{"head_dim": 32, "norm": "layernorm", "positions": "learned", "parallel_block": false, "init_std_up": 0.0208, "lr_head": 0.00552}
MLP neurons of a small language model. Each row is named by its layer, matrix (down: output weights) and neuron, and shows model dimensions 426-639. Each number is 500 + 25 x the weight over its row's rms, rounded and kept within 0 to 999. Numbers have three digits each.
A block is one neuron, or neurons of one layer that tend to fire together. After each block is what it responds to, as a language model described it from the Wikipedia text at the highest values.

L7.down3295:482506501506514478491500493458502494496504521485508512443482514482541469489513514511487503504445501488514516441466471531487501472532478450492544487493522523518521495495528507488512467537491473549488438531512466498511534474465476483493510530491548492519527460516479495545491462505492508530493509498513475496491500462493513517501477524469515511531498560473529488484471498517536529459512475436495533517504536482490477502467518485528527513494511498528514505498490437519509513475498487501478491494517528487492552509490486507548526485496483518486505518457491471490525517496491439519486507492503491483499548486483519500499519495521513487489522515488
Description: Mid-word subword fragments

L5.down304:519513548492499476507490495534466531483489507470521455544448468509496530529488513479500475456458538474489491496508508508498455502496500499526480535479525489522488484491496545531493493516462472450475491540464535520526483523534540530538513442493494486519532474497510507514452478497540532500491514516528471472502483488476452479516499482484532519492490471501521498521492484477495464474514441512483509482485545504486481515484501511479473435515525470471508476555471492456545529467474499531517542492497479491512544503499462516493507487533500497506505470508485498508446512512481504492455476483454458468460505529490559496504491517500494533513507565510
L5.down1162:495499539480484539500483477486498501503492484507490443497519534494478477488455550544502504522478522529509493513479489472509435520510481503466520495498472495488504465517507555526457504532479513473501490459481486496483474536515490542490517485527466535528455421503520542477533504494497510489532461469521478504478510499514507553518498483502512515518490499539483502478475505478481501547486502531490512497487516439538536513533469530495497516536469492532489541522506449490496481467471535522496506502491489464527490481452483478497514465438505482454486456483480515501525522520542460497538470512532479495504531494509532511511504531506470478464528533499
L5.down2435:535478501554534498500488547497520521484449523547493504500493506500512512508506507498487508551449488457461546475556480543486511445553478474462532496515485501501483483520511508471543472534489473511550507518492450497512515448504478512505511519496516457508513492507521536502509492501551515486515537567463500466512513497515495460498488513542454498479546506494515479548520462502506471493500467447490524560492456518525444481493508441496484535502466560479498499508499513494513494494468524519500486496456537465485510496467511485504534501499467511487469461461489487524503516518523522507479520522490515548519459478518533526489464511526515509508541444536
L5.down3054:513520544487493488465450506490466533484491527495522493486531488517513460502549498465507480512523499504470469485524516483492449510488515531553496542499503482473521538459493467514499509537482539509511475507491509485520466482536502491462521522516462443490528484498512506510478480515484486540513552561481496453527517491511469510522476514525564469497515468510479528473525505426503506487460516459489477495490544483492503518521490535493493531498480527472469520514534443490521470491527465509485477500508499468494512485505479471525478513502489482468460488498516537498551487480460480549512511494485482513507494445525535452519518505496548480495479518466
Description: Month names in dates

L7.down94:507526511498497484559488451504520527482473474488511501514487531482492495506512499496534478499504486517547432473485490554481506527509491513514510517489502524481476495495513490527500512530519505537457468542492532494499472486488512499510520512545451538517493488536515503490536526470497501560487494475506546505524517522493475498522524486509510467490458529480493555479512465475508506502460515489504474496480519478492504457470490520448553523467521452502490478503509515459539483508471492553505478532516497501504462467488487524512470484467507511513487423451547482490432544521488491481512473471488513492466497515474497533492511472520525510517501517501
Description: Digits inside years

L6.down614:471466500489488467474514525506484511495493533467497497474509484444498493514480496520499497523488535470506519509492510497505522528517545517526544502540457470496487498506481489509515471495462526517485510505396506479508523480485502456547516476522488472456533493515496504477502519458475479540461502531474536507486491541506483499518502512495497478510474516509474487469476489490502516482507494491524483481532513490482535473479500543514520475466530500513478515438490529467527491525511470531475488476511525550476487492498538477509507487474459495493491505478492500493495474539539509506499536491480548515500519501487465485481529469471480532478490488476
L6.down1411:507501554475552534507570530501522538512480525498517521484486499450442489501537509500512499516511494503502505504495496532474466521513535499471505521512497531505452474525474484501485515471515488491505499444453512491512511495512461451508536494526498505480548529498524535503496512463462487529488475447493520434540526501508500485495536496519474481468502482523463542509496465497487491514536495538509506476528533489508491475498451483488529525496514521529477512487510552498500486508527535564491508517509482470509496494441533534544479509494467492505526495470483528498489477481497510535516516485490496484499497513556516512485496520477504529542461508459
L6.down2030:505510513481490537497525497505527494506496428528508451486520505520506479498509497484489516514517480495480497524445494560534555514524457529492461467532492515505535500496491496492517508500526503526499505491491500478499477498511485442527482527515532515476468464530496489500516484489517522529500522474476473493497548492499508520503464496507496485498527511486501451464458495507509518542508533459460478483466520548493494487541497537464514499523517469494458511515497512471505486514475547557435473457533476506471502474528498537491479478548465518543496510450530490507491477498467527478507490471506442476549531524477525435492448474496459481521515488498
L6.down3120:497463492459538497508467540477524516516547491550501472490535517496504478491510502507491498491504524513525507462492499501492526491479535517493483497497485507508528518454509515486545527483485486507494517488451497478500484496495510525537463498487500471477498500500502515521478460504507491526504491459555537485501518511485514522525527515526481470479459527469494496486490496548505498516519458526529490461510506499484516496509528473503510516570489482473478528477561538507490486510476543499538457513510509542454510481502541460517493471505491542514517478503470527516503507464479491518477545523529527538495499486511509479473483488489493536483442501476
Description: Comma after introductory clause

L5.down223:488490465500466513520517490533459472481507481506473478499480476484468467538535503463466454455530540550487508500445532467500498521507506491490477516501538540485456464547501466527517490533477516552522480493516504498499445530500447520520502533524462517465468478475532498483517517473493565552496485513480551533479510513506482485514514490492519522526458489488509509526465504508491526492483484519516559498499511467443478490444504499508512523502521523504523525470525521444467498520488492491493495521500548554462513553490537511497487510490466439506523478479484508476494464505552476454500509506503523510506514480534541510510512520473494459498498491487
L5.down1210:495506522486463484498494493512494523524465515502463435502465531496525518472487502500512465549528519524495538469519515511470515508491524513493492481503479512503486447510501478531510483501448506495509509548528530474504505500468498523523563496505502534489454500488494506534556516515487513459498484545505482505487512492487499507489472490492490504546485534518473530506525479526515469493493477527514479535507477493525501496509508527470487508503519509538485495455487493457558500535480477544509514504512511538531490479506451512510457472504459480444442490483476469529488483463480469460520505461532515475449502480489516509460553521542535466528499499489
L5.down3164:517532501495480500514493481546478508480491505498476504454494489456494517497512514513469466484530495488504505498501553466513527518527515531519472529509531485478504527531484430521510513531516492512510517512470521501456498512488489540490524479517515524456449541531535485497534480490498471493475494502464518443486515502435405461499508488493506496529480495497474525496504507494481507510485486517508498484496491511498493508477497491490511525525515472516498484512509498472493524508547457520533503494519506507468534508577492524504522529479488507483458497505463485490470475515502492506514480506492494501524492499518498527490491511525541522514489548488
L5.down3247:494463503537464520517547487482532494568485528453533484555503485489506464524473458507520478528526521503480511501528487552506486478514516522523476511492479469533529514508495477523551494509491512498479510469509457516496493523521488508491524512491441523523491499470502548508506545505462504490504514486486505518497497499491524515533487503461483526493493533459503493491473496493542509477472513462535517509475483494514502491499478497505540511538530454461501488519503472464481472489470493552496527527577519480493501474516497519497474485509524491480470446534504464487460521461504506482519526495477525490502492508481510485470519503515500479482458505482
Description: Historical time and ethnic adjectives

L7.down1435:488484512525503524528518477516458566470494500478509486516514489492513548526513498505477469501495540530477461521470497467519472534479495473548501514487497532526522452506518464490492503505490498497511511504509502501531495524470472545539520470484474495453472511560510521484518509523505530519510490522483505476462518519487545518479502537512491492461518431509502461501522538511495540480454477450475527491544493531516489526540525481501503485530478557482524494505489559516462506517518500486471550468505503507497488513493453491491515462526532523512469528490519501473474506459489532483543489490485530540493535464501484516531477523486475530469444512517
Description: Headers and table labels

L5.down95:504534514473494531474519485491494488526486498485481499493512493514476495516483502474501500526538509505514502531520500519556491477459494496510490446501469496509488536462485511480517508500544488493504486452487491483501470543469481489511475529442480507519476496486524430435469531507515529503506522500505516473482472507479547503469538494509487463514538489536517512509448471508529488497488527483488491489493468479523487468521467551503534491496476505488498502512464516525494493493497495519444473549534490512471525512469502540469500531478467514510482538527502518548508483508548500467491473523522538502486491482471487551489514524459521492460513436496
L5.down120:514500477518462540469466524498489467517541506495516467462476471516500528504522504496473494508434488461477499488479499515481481475507502498531504551509535457497529463523490495522480437505502537525512483535514499543503501471525499476536514493497579494476475488500530488487499543504475513507506533506489553524539515503507498460491501453513482469530475510537459475501511467511483476483505517466532506537466509473481504531456503475510479489474500497481499473503561493508496535536549500477508502519464513485497495518492514488473483517496482462456466478468479484484488543472523514529543454473484472529510514525495497483508537502523524479469484495520
L5.down2171:554496497525505551477536484507487456508535500491527495475514496510518555477480446508518529485471506498507488482523480488523484518509504491457505504489464502489516531482498506526488483503503481474475538510441522526536459489481492528497543485501532496521477478532497486487495541474491509519463483509510469527557499493529505525499460444507483519500514500443523492479486506482492560501508531488506470518509504496501477507475553493495465503466479521497480472524532501521454515460519541520527461483505543462472480499484488510450493511525489503514475486491499481497478488484481500486479498479470539506483530508435526470523570498539487517476525488527
L5.down2800:464484507499484491488504521505501496517475481492526497507481442511461477542492518564520500473510506543518525485465541474505518504457480467500508494518485549499468510524520539487511544477488495491480489488505502528505486509532475547509537517496501504483501500496489488478458481483531494491487514481489493503465530492438501504452525554524472470507521536482513463525486519486480540522523453495495494500472491575452483528483529466497498495479518530519518545480497510505473493501518500522493483502453499522556485512467517509512557527495508498523526502467494543513496492526464501486508543489488566502442503525534473491475526503489503539523509472486
Description: Mid-word subword fragments

L7.down2415:470495480525485530488464468475503551493524491466522462486517501492514469482502511526465510507519475484507501522466479513508508565496509481494504539508473532501484515495466479526476505458538519554573513513443516483492461474533501467480548507506497540517513455496507505473514510496519517498482522463492480484523540535512486488487506515476507479516473477474485556468471491486493488503521491476515518493539492494489473472494502507498564476488512539510537496503489524491548487512498488494518515473461490466527478555487467535525527464522476511489499490484499514504480475531505490522509508512483500471494524503507510462487481442475492460507464513523
Description: Sentence-opening frame boundary

L6.down185:497557470471492470476489475484483517497529472461510485512514554531466499497461509505470520572485483519471495481537464509492505508488511497469490498491460478492504468469508521481519493529466475488488511544493500472530514495535504501572521509460479515463513499539505490502492466516519535473463518478491494480556539508533553494445488496483513498465480491477478514499489499515509492520510521513501499533514504546498482474542495524496476472553497537527482486494535463522528493512486469518518512504487488529553436506490544529512459499478506494501478496512449511502497515491473520496481471481519547493502483499492500536463500497498485516471535525489
L6.down909:484518517504481497500541467516511519482502543488500549498529504522480518478498484523496497504506490546494495487500521502484530519506506495497484498480435529517517505520575491516491484483469508519466528534451513486489494493523495502492524488505488493469463498478483497535554506515520506504451495491486478498493501490519541431525484500469471528505471495494493522483475518534468525495478537501449513504507488458433518481467516511510470546475558502510478494508538462482528497497495502503537486526516536507519491482486551507553472502473495463482494472499476480499478495469507478439518523494498516502470510497480509458493488513488504495508500510523
L6.down3145:487507477482474511520521506518520536522463544513480475510507484517444531489493509511565510491531531516504456499502493463524507506543529515485466520470503538504460493481531551487493507528480491487488483530479500519489501472540496537541544509504495554528485490491534489509513560518501508509506534511505495510494502464532480487466528508514514524511496505496514536473479555557462510491487482515455514486511479475464540534445465444471457509482542473496508484510533526483545545505501489555535464533483485487520522482531526480552497478482518530486440475493492475478526515520507467462492532516486529485552469505462509461510499535506473473499515513486
L6.down3651:485509455524522512520527471520499487479488494536477493483492493530544499537485537493515516458560496490492510514510560494496524553481499505471510450487489491539545479456512522557478454480477518521489481491483537509576530489531497454505519499509510511515495493495523506504523508539467515546499471529482527486499482501478535491501556541485486517525489485515460504500478507528511491511517518525472464486518466485504484470511484517495490494501506466488497523483492497513518520480457540542432486530500488514525509494482483472476449504484500475527495449508499500506486508498493512496491496484503454505473499496481503500518439594509437510491542517508
Description: Historical year digits

L5.down89:523519479501506520526506495489533516511538508533489470511523543467510470445468461514474512483474492527467503515527456508497488483487473535515528502477499507531462477504474518570509526458518519516500524469528477501498517513461490474509534573498480532492490513504485531485487512469492463515492515472528504538475540515521490483480514467511483492476485491467486540461512496488542479504522514496517491480518514490478524514487490481469492522470440534544505461480461542512455477589462565511512485483540510529499520497535527534533482549455508503542521511474558501549515486522540486470536535494495488495500531509492478482520539463527557511515497514531
L5.down2382:517522509474504510458501546490484498538509448512459529507507498529524484441521531490514482521495476494513544522487519511503509498509484510506496442492478525513492501496499478534507475511539453508508468493474480540486488476498544524513512474461529537484535474466517484515531509509495470473492474543518510517520511493526545540482464517487497426509495464488498548513531493478532542496513508489502453569517494488517503488490508520490494472475517513451507539445512479539503468496492509493492431504507515473491499544490545493463434483513466535542516517485479503457470500480483546505525495491506487463460484462507497512496500508534495476499490479546
L5.down2937:481498512506461479522492540528504484518507477500484489494519517499496507497486454522472525482508514489494485450505499508515503477488493510488533508487488519532483500488506557481496520493541505493508466474522517548510544464493511395497500517501497567426498465525451519494514528482474493542532521481447489470468498461493492463507514487499502474511524542442515504510503511545536487460483493475502499524487495537539486517467512489525477482480556490536522485506491507518536481463521526483540492493498481513547512510533507477459450521536500501496494513513483512525474493521518526507528476494518491545493467464485489489518494493479490478500510485533
L5.down3264:492475536528551531485494508557509487505493492490454514495514506527481541479479465504513438503506494529525456534475527521484495481506547521512499530486471508502490518514526549511551512528467455509477493482509481519509471508506486480543476529494498516524506491543451541489512503526507496491516531505462469488483480494539478505511512489475478529546468525510500475495447500538513485484508486465515467467528500505483467454495453517491497473448515526468513486494514512477479512485466481527522531481500501451497517480516509504510453435520483517527546458473518488506494456430524508525480481476487498543511505523514441500487493505456524532498498493485
Description: Section heading words

L7.down2940:484539513483481493451525472480520510508541537499519483483506505500515472542517460529518470513460540482484555499521477490514531506519515497509504500478526482510522493498491498515483504561534475523434452478500511464530463484505477516528527447460520446482510478507476490537520471515507481444505503476481518483513486488522507502470531507519475488535487495529501535503506461513522447504453480501502487530532503488510519486489478475495509540501469472483516498567486475520504478520533514523540535525481498460476466513488523486538486502524488511516524485482493518522495540466498470516486511516455496496524522489498527482485473508522487492468516469509
Description: Date expressions before year

L5.down2228:520510493471474498501495477509491547539510497483499477527513466496461485425469545551493490517463512545490528513491485506493512513482485471495502521501466481496495516511495522529499456502515500467491519554486501454520503510526486535465469496517515520515539485508547491515494459449478487437518450527535510491540498477481503458462493509471506496502512499519513505508481464502511498537504480509536508476471528509495472517476524489529508486491534469519526476509518523486508477512465447497484487456474475512472454469514466486499539480516504519498481507500567524484513494452488519477485491507465493486517540543527495500501484519506458455511523516544
L5.down3290:496494451491505493474454509515497509479516500531518458484522533466473462491521432499490483530536502531507472537484484479534493508495512499513520544524468531469498472508501513464490531513471507492555517554509515515507513497499435545494509474491487480474484455498515548449475507509507495500520533490537483495542476495511486469504498503524459490553533509565500505484506471482458505508509505491482573500481497505513482502468486478517512488505470506499508520517490481519477505457482487482526479527512490453528552486523488486486497487546507456493501520480510452508521523494444487497520493499506430497518502497485518500505510526502500503516520538519
L5.down3576:451498494478463469518471475490512542465540522470521464480490486508514476501561472508481520492473520497464494541518534459534516480515500496512525583457511506475503467510503496496507448508500510509518487538507483479520483519511460493509516523508489461479521477459505541460517518481522509475463487526525475487522508514492498475497500549488536507507495453509522545511505480498510466503504497490522508505475471495479494550457489519481526511454520508508542471468500493538509486515478458469479505517537551471499476468495458522509476510475493503458481489525481473520508509516470456505511521512499473471482518519494531489468470525464516494462543514467
L5.down3729:476533493485511525521512537469486547517559462538493455492543496527527513500489526474472479495488504482474485514507482507534499521525514538485499510479490554506494430486477506523454509502509498501500539540452509495485527463471511519526514526464495498490489467470499447490509449534485512533523513536514498489517516479462486442489519495486495499481537511466489531540497482507482525488545464470482528518513505471534512481509516477487473505522486482508495522501457493481479479494534455524476504489488487519507453503495527524535489506496527497503477484505520497517552493476496455497503498506511550480506481492516497484477481519499530463486497518511
Description: Comma after introductory phrase

L6.down1036:523495504514483492542536513530489500535536500491550548460437480555544464526464488473484496491508517530487519478474538510467492504505492486488463540510512495504521548494486499486486530467521526468501500516525497500514549522486430488529477537500517478487510489538469521533461520562484493490517489523525538455518488521515487501524526458473507503526499466508490531493451485499534500452472549487519497530492505501489579504488497499518518446475521519497452529495474468508531524500499503483493485497473495523513477515464492509532504533538449479496436539489515496537568458483511484495534498520480532461514461529521521490560544469480494480462549487525
L6.down2184:529463503488506466510467505510502528481495487495518460463532510540539515455509501456469492485502441497508529503516433478512505508517499499518539487484496510475477469505527469523533571499504507528537528519495507520545493531456491502491472518551496500475484454532490506497468561476473498489458516460492506511495546498502485498526488508494481505509502527551520527497503490459460541500458533460480476514525487496507513530481483526530495476529503491509487506547500453485527490500454488571542494536522485521520444496499505528495536478504465461503532504520476485484522534488528493461477531460468486464507519471521495486546494492500477550497462475486
L6.down2683:497490516505514513511517474499503498550487514475517494494510488478543529489466490462480535492517502494476465468449537519505481528528502538551489544452502483497501463490534501502498492475473509482484490480460533513528479536495551469497477480514508506459541452451519528482464495534497503499474504493498471491533477505477474475540480484538522534457519459487539534497483502542532480455498519509491537537495497501520480531530482477482480502482449490523502513480491503523526479483551495507499490497522537529461482502517487512492497559564529486496528490472491494500435494476487506505472500528500536484451509430492508499471481500513490525507511518496
L6.down3445:495540461483464532532510541497560519486539532506502460456488554525530525493513514547508479485472448473497481535492497510502515488512471518498484526445479511457475515475504502505545443510501524544497444505483476483484500471520481528487511515487481494497537511503544479495490490478474499515493491524533528540497542504526464454524480522569475467520518448528495502480519477460568460503483500487469510518507494464513456492476482489504467474508487495508506482487480512515497480536543546551473498469534527477543447555525462499511507504508480518518528479482473499479500519520517465465433471501494484520511477478510470463490500487498513486482555520540
Description: Date after on

L6.down117:428517457505517511459564512433515501506492520463489481498534503501526521504465510507498455491500498473518514496539494502483509514486573488474488509503493514504495503511507494489485498503514525461476513540521514493482495488522494482533479469482478546468466444534494503495500499498484516526522511511528511521494475488513527517476509476484499493505502522481457501507507488506461487462498517476478457500515517478506486506530520488468483503536477506506484513481506548484502514470514489500501517508525476492496500478496448461512544491538466468461446517482486516506518500475511504524490474455494519524502560468505524517435503489517496507487464474500
L6.down316:443456473511469505482500473504493518509524518520499477475545521500543507493533511531514458465470473494477546499517476544472477490507527493513488516469494497530522483520488481506493512552515470543468515506514501494505528465466547483504534504492527523539532530476537510506501490463495522544501479513489515526510480471477485534465516467506469461458503491503498505517491483487454455516559461514528503521488518511495533561453510480498483495487534524499513482509499455489494521457486506568553517551502483529485496464499491532545483492505534436488442474490498553531497497495486472528492472457463505524516519512500477515470506528461498545526527498475
L6.down508:487502533499506528530452514484498510528443504546490476506494458511476499506534473485496520521439513479488470492472515449506476500509472502470515466506507494522479486457503490504538545469540490491524534536484471546515534509551472520484501535488498507521485507444495505509447545499444485482521538517541484501515505533560489520524488474500514526464497505508496495516523525497473454511502463517504459487474504499514461556522483508531485505515469509496543502496519506497511533513515544543525518515502504476492496530464498553487507530451487501487514475483503494459514505472513565444530469505561532538488530509493474463493491495424525501538502510486
L6.down1511:519517486507478546484544495501531506484528508485518492466490512508519490546472472526484468517500454509535488511523508502503515474467551494518518517469500502486502469524508496494497508507485527488499512497591467506530531482497500464524499454457483492470490508492535485512481481476498532524525531504511523480515498520504489510470558475515480512524491494559519511478477475471457500501497506479518456479522508515506498492513515463497516503512512542531478497508522531474479514494481534483497529515508504495455494423526487486492537530511510499487484467497471492526493495513556518495494484511525426464521545521488520505458526480512510505486556485480
Description: Field and column labels

L6.down755:456504476501506496463483514517491523523481490481505499514506474505479485512447508502537502530477512496475526515493514490476459512489500503507549496503476495524499504493491518473537492536521518469488493493510452548490465545496494499495458535518486490451495515503468534544489505535490524484520496489544457511512493513473564501455495488485513479501536484493550481487489498485490508489503488531510515543505466512523547496542483524498542488528495452471493495522534483501511526486496485525505493529527533470546520507478483480479528436498481445475456507509485495484494524552485488506533481514514512473507547501529549511507500488518493498440529473434
L6.down1185:473505532479458500511453521510475514488454486476474512472460491523495492505476505510514492536494485516477527545506480504455465470511492498523496507538529512516506462521484519523473524496497541522516497518515486488507500525499536445469530538486511545509517518468510505497485467482503507477530450489540494491485550500483490486477478484540475512548499497499556520479569494488528482531515506518488492488550471544520485509480458531515513498490496572496516510497453495512508495528490451458538484512506508462531521483485514502475539503504488498515538530455534517515501476507501459483527500540503519534499537513505523466439456452489523517511488499563
L6.down2361:479458473508480549517498506494506494507482480507495498520482487465492488524503530516512559493484510488470519511494534502506488510498508468540453494500490486489482544489542479524478550550457520512494515477540507524484496515449534532454530498477514498521509498459515492503481487510534540531496506531511507506507538533462505511480505454463505487492500474513534527473464523505519519465514552516554478479511477531468512530510512485512545510534549531524518477478515501523516484504494532491525509519453496481559548494494461512460533526484475470514531468565502488539526478515519521519506534515514535497502517473487576454465516483492553502537451429467
L6.down2930:470518493510507462490463497561462506455509461502484459506530474491498528509479513476505505536483543505447493474457486491509471475476504486553467516494466500469483450523551560465464508490521483471494506504507500518545499496492497513489495462485500482493508516479497501474502513501489482498509468478535527486469518460500501490459533449507477513496498500540465490470443532487492487520507495490506500515444507459524486501495495539481513491491473466527480498500494533515475530540500487477479538523464541448506493566472486524513501517475488535502492457467496502463523507486489443510492464523493463526519508517449513529531463516507543507531522492513
Description: Mid-word name fragments